config.yaml
head_dim: 64
norm: "rmsnorm"
positions: "rope"
beta2: 0.95
schedule: "wsd"
decay_fraction: 1.0
decay_shape: "pow"
MLP neurons of a small language model. Each row is named by its layer, matrix (gate and up: input weights) and neuron, and shows model dimensions 528-623. Each number is 128 + 32 x the weight over its row's rms, rounded and kept within 0 to 255. Numbers have three digits each. A neuron's up and down rows have the sign that makes its largest values positive.
After each neuron's rows, "fires in" lists the words (lower case) most often at its 100 highest values on Wikipedia text that the model never trained on. A number after a token or word is its count.

L5.gate1472:130130102073142103099121131196136141136162116120125090118120084143056120136194040173114125099083184154080052158151158203097108102138096170155163113124132045084105057135104061126104125133168171196052117124167145118115131086142114096140124110130136134144131156146182165146090129172111151158
L5.up1472:149129118112141117153149042164087134157121142155115130201143068155082101133160081161163091123074096144179064122086167201170141162102140165131125131154157097125127049135105142126136157115107160093129114108172110137093174108107123141105111085113151140168124109168156193154063091170147138144
fires in: "as" 56, "such" 11, "then" 5

L5.gate991:070152165115114115001191155137111122114111170120155113120100130193132093133094149109152185156088140119113129136121141081140135148126160151163131168081110103134087129105183151154145079141190103144131104170107106114109158136132067104115188161129131104147111170128122174157133116056179148163
L5.up991:149183093133117155109130113135205155143085170141147193108135174174140113111112147160150164096136073162129131209082181126131096080115090083109169172161162141117124141135173143119130122139062183067129091159133138190144088126175187145100122184103078123146113115115100151111099123121084115112
fires in: "on" 14, "from" 10, "april" 8, "october" 7, "27" 6, "at" 6

L6.gate1761:124147166157077135210093138121160129136077147138125092112115047097055138154109129143122142090116149160108150174133098179082104121151126132116141100131138117118077120154177144111126129060120129050148138129126115093114144100086214116124107142132127102143102127162123136203125147194134203160
L6.up1761:053118163100165128123092122088093098132178164152163164078099152082105132061114130166133069114112089107142116161136139159096111153164102118112103169165097183122151148161108126189116060105190137083142103118118168087080066141126178119113157103190117103098126103165155116097140155156119162093
fires in: "of" 64

L3.gate1551:162158099100109112071137128147060090106142103121119116172143088117165129150132060100098074110122126166068166054138108168132068063144134148173152182162101151110137102141109094121140201125081174039125103157144152139157075120099122197132129117119098168134140167064104167087142087091106108176
L3.up1551:164161100157119127117179134152112149148160174137135177079100117123118113121095128135116144110119093111114102175146077133121076105138157156154154135140117165084094181126086083163152171161137127136157124165129203086070180099164052122125136122116162132106113117094114092174131184102104149210
fires in: "one" 26, "10" 11, "last" 8, "next" 8, "list" 4, "debut" 4

L3.gate1296:124110206126100163153083113088206149164159073106203101105166109110147058162090117163140102129128134130125155127062161124148176105183103143090145105141100130097169104180136145135080147140097143062152152147172166143165065141124161127110117129106124100169112106094174141095163172102112165135
L3.up1296:137115093082119129122167112091132121161141152110103145112157207103146120096137103131131118081109133095162160183154115087158136144150068094147102149158101140101189075134151176133108082087102107127158118184100067153224114157102097172136162172090145137133074092125124138124104136047155100108
fires in: "m" 25, "national" 12, "november" 8, "occupation" 4, "general" 4

L6.gate586:110060182086178122046161185123129063130084100162158171118148176162138099095166153080140173163064101098161192140073132191141143125113144142165108185153164083153144166098125116136101091162115178078154130107174159087140125128114119169154155109111122151136166146114119099202135135143167136104
L6.up586:090179155184096085145188100161136165158132156130182131119091143162140177150099104063115137140099157170073164100157113179111111155154119142106111104186196116165124122153159130149082123108115132133207126136138187158108200111157113129188112148110148084102116119158144151112086107158137158104
fires in: "by" 25, "to" 14, "after" 9, "jillette" 5, "in" 4

L3.gate644:132129172113167152165162106080153129155148174089134148181166106101165161087113146122101142155146117149110163132133121088172135106187085110115115172095125105141129106177146124071154156126096144131141190103142118073144062133170126118067171185120091115124124108088149144140073110090156152152
L3.up644:080115105135112047162066124094100102145184159125137137115134104137097229119088118111144137147128085154173143089086141154097105101143073138150160127129103106195133146137149091091119143164135143153122101162136090150080140128103119173148121115085144186120149081130171122187134204132104052144
fires in: "january" 21, "march" 18, "february" 15, "july" 9

L6.gate1806:140147084075090103161140102121139146077120136148178149118155120082164141123081146177095172136128138135110097127114087122073069084186180106078113104128129104088104188153174115084100130114133114090153182114130200098098163101191181170159105144136089122099192128108164174135149103110093175137
L6.up1806:113116183155141098135111112138162111130111166130125166113112107144059152120081139092131103167125104131158125170124142134138096209171130094165147085116096096126167153112085136126112182131163174074125108078161120115133101118138110125175138119125132125131154102084122144195127159113070098109
fires in: "of" 60, "year" 4, "years" 4

L3.gate87:102164141143110103087200209113139122073109144164179137159132092090089159134161103118112109137087113146069126129139116146123169049109154132175120126074092107073111117143107141115113095156113133170127149169076155138146171101148120108183118131090111122127180159105083127153135174163105106125
L3.up87:116175162148167108159114152129124123156155119116169119089176071105133170087144091124104202143088072162119164136121095187079141103115106098127176070156115129109129143153083131162169078090160166128128125137113142102127157076175157130161037131124165135118198104134144113103160148150132083133
fires in: "of" 32, "american" 12, "african" 5, "between" 5

L3.gate1785:105114137137108157115125169175116083166092073065175122145126127124100093118122128139129108063063082120116106075144173097151136151115139144147152083106086056142138119159112100115124113051091106171147138107107124148128075047126088077111111100212123139154108091081120164066138109151177192100
L3.up1785:164083122120182077182159087083168166144157182137171171089107070078066137122123151094074099128132166085113152148144143089076175107129121154138197125122129133107110092139115134111108089144153162170133123113100164163124140105100147121065113123110101164162175179112148131120096143129091134139
fires in: "government" 37, "federal" 8, "public" 7, "state" 5, "rch" 5, "energy" 4

L3.gate433:111118107187141056133119148207150143128114114124147155084091173083112150112108088107089125104131141135102174082172128157123133093095118132163134109148086118113059101111128172143094149153147193157101140212129120115165114112176128157082130122113132154127153187147153139157117158121086186191
L3.up433:152151139149163107127148105113073132177068154144103131116154095101097116111135221171125185123080109109078106117193117061131087101133106099093162124130178124124201179126178125130141061151140147130176103071122183101108136120124148112129122153160077111127168106171137136060164110065154175114
fires in: "was" 20, "aged" 9, "is" 7, "appeared" 5, "played" 5, "performed" 5

L6.gate138:140140084083132075093181147104108122105100145138144133097098103149157065063120096101111099128174095125147114070097132081103099174192166121147097148032082115115106122129152135142122110111109140112095085143121090087073127109075079092167161058121149136167130122132134192134127132157162108143
L6.up138:175112117097118096160142133075105165166124080152165113132084133106150117101118143157119142148106154102152174153097089162143157139125185084142102090126113156146082152118152156171083117088185130095105145085140124112112173111110141143119091098056095090135141128100143146161128119112203147079
fires in: "that" 95

L5.gate246:156156072120090121093195153129129174168115142154198180173113143148120126166183164083114178067120163092091103104111166119152089134086120050135084112135110136116114143173206072138126152125163129171117166088110135087122148197100119125100101084140112082135182082114162107144219130124135170213
L5.up246:124113080172165123141162175146151192131127096104036142147134169094196117125163096122170141182144117120115150154133149117066122098159129115166104128114135108118151132148109110116135087059103107147159189089127146056130152150156093063149126179109168111067122168098128131112094099124103128127
fires in: "who" 71, "which" 16, "that" 5

L3.gate1273:115114051112159072146068149148131121139174103124128119173112137128175095123100170154191047140146098186141132184110191169127112100043154088121162133144118109100118196128096113163150093146151169120131149110113158131147147113130113135113178199112125149084073106132133081126125105093145105145
L3.up1273:114134075142131141114135091161118157068108100090121157115152115091086162121135168150110188122092142104067085120132134123128067127121096170141101120141176137125103113070099153166101100087111145128138113140139140144116090106147069163150221133172101063109122127133068141123105095100181114111
fires in: "during" 21, "from" 10, "can" 10, "is" 6, "at" 6, "died" 5

L6.gate227:126159151128157075029139124171125123141147122152160154120154140118067161134135114109166149176094064133141156121087156116077133115156115074143114164192049100144117135138099137114095064143159126127116179162100091123146142159109111186102097104106189116149143093087140136139120168059195145214
L6.up227:188121125085181119120137119111128200106122095161132125139144140135118149126084130097119188100114102138175116100066064103081157084108091157158157149227141104115078152118154136111109098114079196124105101058104142096146090094098137136127142162113190071137151137128065139143082156157150154170
fires in: "to" 22, "on" 12, "new" 11, "united" 7, "off" 6, "puerto" 5

L6.gate1630:043118133079135135171135137045063128176086218110167113132121199144132216143116090086157150120103146123110078126164084127134154114143140064164131162121151105114051126116168153116122098184169157170128174110123145168129154094091115145117120128136123142111126166206154078129135128127117110088
L6.up1630:101124148132108094130138089107140146129123154133149086134120139091086076133092099109106133161100150128142128106113149191139108168144137163103103165114147103067057113087124106127081196124169089145138124109133105180061183159044094111126132159055115187119170128176063134125146082158075146187
fires in: "as" 39, "since" 7, "once" 4, "and" 4

L6.gate792:126135189056075161120183124142102099140142169113143046146117160115095154132128067103142126158161184100145135091108184139128123133139121108125147181080107046104146102102150142141103123139135128147115122118083058126127129125126113162152126164129138062150119124147099208089133179166118110130
L6.up792:114120157091138122118166130161161142115162084177080140150139129121146139149088107126138137117114058096104118152132066127162095120070105160162141116145107122083135149089072136129090114093074142153136146121121089158124186127085183101110146059099152111109150124126110160140173107143121122104
fires in: "as" 67, "to" 5, "also" 4

L6.gate624:092088121145133087177148086176140100172090177137146085126084146071147093087126117152127176145117099111138103126148097163129136121095137140105106105157143133123166156100175146111136064157137151140160150151072121149102100147079112080125220107118118099115124189107133158197153099089149125187
L6.up624:118140145098122141131149095142175129128126114106117104123142174101057084127151145168140166092110155186082090134082160130094107112106116146152167170113111100096057094161119126092145127112154094135072120149127117111107154105111130132156140138071134126132117087178130133168170084101145174166
fires in: "to" 50, "at" 10, "from" 10, "number" 6, "until" 5

L3.gate80:146078142131138106120133144122136144160139160116091150077071117128135126127137171115117114078148101121164202140077124169059079113137153153129142144189153131160115077173181124129139097204099122110106144114132203131094198131144108176162143135105174119126136150134143129084123093112116135110
L3.up80:166166175126104173171046115072108111113124076176138088063144097154121074150125109120163155163197103133096100094184190181134124118154105136126134092112078167126080130198158116112188128146114102163102139137095121149095129116105088124141146154003125052159105122106175142118173164145120093087
fires in: "they" 22, "band" 19, "group" 9, "ud" 7, "team" 6, "dehradun" 6

L5.gate913:118157146115111079132172088124103118142152189188092129149150084063121177220113143135152120136145129109126163086155089157077137108132145086115116126196110188160149072071187190123145140133073107158124159122177127107142121103120154125151175145136137129134160173183141094110151138124198208113
L5.up913:151123109125131131142093124139096147133165132148131145155146108121178118149141075109171179088139131081127088159105105125100134150097184133169092099180101152095148087155200087111122101152120093163116162082151160101145088129154122154132111234070106125138122161113097150136161080131122186117
fires in: "during" 27, "after" 19, "by" 14, "for" 11, "until" 6, "following" 6

L5.gate1213:098116109096133128141123106158157062083196125168091104126106155118144138110115106174102098066107086183155120091155076139134130129134083145141124107147160120187096174139107067198198167119149129146093134179150166080091153155132116105134127128134148152146101092103128185134154118127153116179
L5.up1213:123114132060140120116126113144129120077153190177143106138112109105183094133122155124127113119117133138134141086090072153098101115102126111136128199159154117114132115113110151160105041129123074167139142120124088112138149121216151149128147113143085128160153119122128163140104189153085124069
fires in: "the" 53, "and" 10, "in" 4, "de" 4

L6.gate1593:173097131124130107150091138084113097150146129125155112130134186126154173158160092173068102179086153170144093091078087141154142081125146105117114186161104133111118090213081084094083148061098159081124125147114140127109108132111108142187086120111110093145174123111186183214137167108194126088
L6.up1593:138127168192152163102134142127110154132123144125124168107064155141151162151093125146129163147127110069131126123123083102114095100157156109140123180062155094085106088158162125169118127118036088105109111136122118129097196148157120104171152103109135135120160122138093215115086104211079106114
fires in: "for" 27, "when" 11, "that" 11, "its" 6, "which" 6, "where" 6

L5.gate1302:115122136125148171184166067110103102169138154093132123141096107101136135093083180109118155215126119132168118123100112119120107157161104085186152078109124073115167133153194168165189121138155106123157150104120126127155129119155153129138089126157126126101173079153108064115098201210157075107
L5.up1302:066176190170127116074095118151105120112134106128136120122183133142180127110157101156067130167149132120134075080138125106163103128079161106136154131134144082120131138150144071156088093083136185106090140058057148139092081135107193145067111152141073119115135134126110170153197099131134150078
fires in: "to" 94, "not" 4

L6.gate451:177108116048193128094102190135058154134152123124143114191071073180149115069137117096094087067063105148152103119166108155103150139137152128150107172110150140141067169118156128148119119155143111182123114133119139092099219099070116077211140130101184157134130143133153175122135151194123124130
L6.up451:097127142033133145145162113103119162135122117155129153113157144182089130112140127105148116126079156132141079117074065128132117121153155122155138152147152165097133166154166142146117145148095134136190088168138175135071152099017121189156118106117141170143188136115129160186098081130101155143
fires in: "in" 81, "took" 5, "noddy" 4

L5.gate1731:188118125118144079166129112155105129120112069142145115164139133165137089135177116108090117130111132116143122156084181140152125112148109111110205149115077134086166161128125150046153088134056076204088084133085126118092098103118079128124099101152120137186161113104156201146109147156110070157
L5.up1731:156147193180096096148150083166142123130135133139153092152118101142155069057168087128116103099106060110133103073096132106130131140163172146107162129109109084100053190110127126158128109162141177097098111118146157107128185107135081105146077094064085140118182138132142163143196126122098157168
fires in: "in" 63, "from" 7

L5.gate1223:115138101096119107073130118155094097171066147165163157101115119130149126094150126126143129172083202178135085109057080162133097121076163133159160062108089129082163126159119138126104113171138065122120132145148148108097101079124117096128121143137058099105159091159177163122098113176114092141
L5.up1223:149176063090148078123109111175154117120142157123068112087136047112103152205100138158088111072079118150124092113153168055087152137136119170109060097110121182097137118156165149076173103147157153130102109091186164084145117113113101136125112083069217136129106191064115083124094168137136188046
fires in: "a" 38, "first" 18, "later" 5, "then" 4, "career" 4

L5.gate1372:158075149086160086161193145103137184122118101135128112118104128098085159166133145144096117114112169081146110147184122097120198102142143078088069180095102091092113169096156116153155153191222143129106150154101129092152158108130123105146144171113159133094150133158123150127136127127142102112
L5.up1372:096189126140156098165144138213129085162142232130067153140159166158170145136137119112137166120116148105128203179058190139130147157072129120112138165115117153120156109097107108115137090118100150097151069108156083139166105124152118102104114129168156148158152111137166139120128104121122159138
fires in: "after" 28, "as" 10, "find" 8, "finds" 4